{"n_head": 10, "n_kv_head": 10, "d_mlp": 320, "vocab_size": 2048, "norm": "rmsnorm", "norm_place": "pre", "positions": "rope", "bias": "none", "init_std_up": 0.0588, "init_std_down": 0.0, "beta1": 0.93, "grad_clip": 0.5, "final_lr_fraction": 0.0, "seq_len": 768, "dataset": "wikipedia_en"}
MLP neurons of a small language model. Each row is named by its layer, matrix (gate and up: input weights; down: output weights) and neuron, and shows model dimensions 16-111. Each number is 500 + 50 x the weight over its row's rms, rounded and kept within 0 to 999. Numbers have three digits each. A neuron's up and down rows have the sign that makes its largest values positive.
After each neuron's rows, "fires on" lists the tokens most often at its 100 highest values on Wikipedia text that the model never trained on. A number after a token or word is its count.

L2.gate294:480526524655474482478559463460508512448569527603519515550516530490444486513461489548509481550511521432500397517584495509458590522617459585470456569484571444553547467616495443460544463456570476561485477517489455465464551416453412569532476469472473494455542530514514475572448518594430425404
L2.up294:503387449536573492454563458553559469396543400531461506544550624443396498511515518445447518481473520529518510483449487480511552457510567555447533478418522491609441507569545490445535430551474565511522582458521440593470440528521477452568427628594479517411461522495542483543440484585521531544
L2.down294:526563499443449499475410493527496560488443502361544517433553463491498534450554506578505580521601430563542600520464487474469517496561569556465484571562495524335530497421463442488519411461552506468587544570529497459531436511486529432421515442544476483538512555454470387449465457440518536502
fires on: "ons" 36, "-s" 22, "ries" 11, "ies" 5

L2.gate89:566567463485497538414559501449575460495534556484516600560446497482455648541490484447477568537542527569465452522438504470434537469512455515491456476525545531596455433469496467439509526536484576420503541447483447535482481418437547523600516532528494447468467533464476507489392485501435480439
L2.up89:473566351425495516582501554499551427474621566492517562470543506461499506458469471516447540523524528520556394641460530510485519396554498561436411488553437507511446453525525508506510505593507491484561548517534450500603450425457477391516488576495604545444513546476573528503535450547497536463
L2.down89:443460486492523532498497523457545507467402576515530470489485536517499517461501469537475468485579490541508580535556587473477459472607368509541491509581472497591469507437381503492497461439436426503572554569405448482487448489496520444541541548507497515545508452411481553442398526527482629490
fires on: " se" 27, " St" 24, "===" 20, " Se" 13, "St" 9

L2.gate61:505456507526498576548503491417490601525455430452512551530520520610524487460492605483545553477547426519480479474416550536528466494477501565438512497550557498410468512381409443540543467490600469485537478548485390501419497468488522523571500536598402473526460480411502522512685546474504463573
L2.up61:492504463504525499464470518478532528497609510566496428582522504484524445427556410547552524507470542464593617510490474488487493427382537486451504494493438469468483497527574523359509414399566547490461422599524490461570597477481423541538507499526517454484563463460517537456482438526629543508
L2.down61:580536551536507506546427454422551566501425528486601471476522423569517432464496466515525477485592368560547503463525461550591561490437486443460533557555461456532516581478532513507570555550513463613457490537508546508582481484515463485450498558514455575577496317505507511544537507503463561474
fires on: "ak" 82, "ah" 7, "as" 6

L2.gate299:543493616482514524537522462462469496377417490473365517601472540560542546494559491531512491526461476519527512430568561479503521546508458516509550580542556477517484536508539449457403493472462478478553498472461510352395540533491488572579563502546434474584548482589485465506479491514448587578
L2.up299:487503538501488400520473442439491577519478416490565538474508465466439559539528419559452509545566537536424549448458543516504547565574454577457512523578508463516492440483439534449390550458453564504535435509548524402427500387499424479460578437482501505483466407473497426491449497597571565541
L2.down299:521500504485612528472536465494495490494508513466515492512461522535523561483514496462484520454426440537561511471539524517468500504406462459439479548503461399468468547419495525440556489500463479515472503461399479465539540507473539470523507488522465537511582374530409501465468457524437572569
fires on: " Bar" 17, " Car" 17, "ah" 14, " Mal" 12, "-S" 11, " Z" 10

L4.gate144:523465565481614525543429446475574519538533453540521483422452500479475533573428449461574520606490439515479482527516541495521511530451494444453479501483479518461475438544567504375444472404466497561599459566525463471620504411478525470548498490446546434521455466499405484531554523577473552575
L4.up144:462403509434400494593397482421584492485485508469464445534543534391531509500548427431537481420474427526521471493557477530434501503413562485519506481435497555458545556446550548570464454545421513480489461431446505557560544582517522509500490432521502508531400462435473518554570535498559476551
L4.down144:509561478528566481456440475543449518530494471585519537359503498449506532553474550530537568445473497596472526562567416539511573543449569533433478504538400483464485500458463566438435496518514461562483533527434420547530551520484531497581529472385632518438563476378514586456444423489412516502
fires on: " ch" 52, "h" 15, "han" 9, " rest" 6, " fl" 5, " rel" 4

L2.gate236:500539499482453444446481525463490497417438429553467528531505419458575480521503577533519509491566489600511519509541489441448516513473479538571504466613535527430467467450392438415403548476487493493558429494537468449622410543568515519540549572488490569426488589413536493411450499524419497460
L2.up236:507554654473467500486564518529633458519438525544426558588529454571610506551453435496499506562490568563528477475549387431487550513505513461593464498593479546532486490425404450397469502501505497484486415495543462441566481560569607586557527546481488502544494536479457503515525488535375511502
L2.down236:502450478567456472535529516561524479524502523489476462608512421499502577492482440456358483531489524475545572537541428415538505490545554505531527471526434521514483429448474515454538537428587517585547513515493583438576547451557540551533622522550549470427543550521543507524544473506446480479
fires on: " \"" 32, " he" 19, " we" 18, "iam" 6, "ate" 5

L4.gate53:505443546439452577530492522506563519465450470492517462494455544490505465499439449581534567498527542615459440546536533480504553528436442503483387509523431480447496554474479495427558491527530563468439547474483418508596593478498452496504516562465470430607526564447557532534499440551584503512
L4.up53:536503532467409504508563471411488489457405473462503517544538649440492460524527537496539428584549434576558430434481571427485483454564491528472505512470497517437573569533577521516419529469552513422505465450541497541480515513555478565585460530543525555495531483516564512533590433584531426514
L4.down53:490373512417462536598497489496486573522540481505523460516469447518497447439501413551466547493462528588531587501462534481469496510447475505478459515468389575444497474504512533524436561509504614434496551516397430472526463452564442536472609496460564460614467445486462393460504438515552499491
fires on: " pro" 41, " ob" 19, "ro" 15, " im" 8, "st" 6, "uro" 4

L4.gate309:574460380534528385561581463475444589533543474527395522520578527508488506471593544502527472557568517524479519495437543533521512560433428516515450523542477554604516448537504438471474487513510455541416511537479503520482627446519582554574486556442548585500577486491476472476440431512551474400
L4.up309:531536470546527423556395510483561483590485416474513519444474606526550555489452501502533465481492436454548545551440576489491477546464465530513457496455449452538545472508455506440518447516534492479507523443509504585441521546436530505442502525541621486568414565465555474502510482486546602438
L4.down309:458535558530507527447557461552419385466541517420527466475565459569450550459556451535367523469446471434484462454524522483453609439580423530596545562454477569433465489561535502506572471476414547523581497517371560440486534501477450485462496449488462472500460515517533546476558456504453510454
fires on: "ion" 18, "ent" 15, "}" 14, "ks" 13, "ition" 11, "ions" 7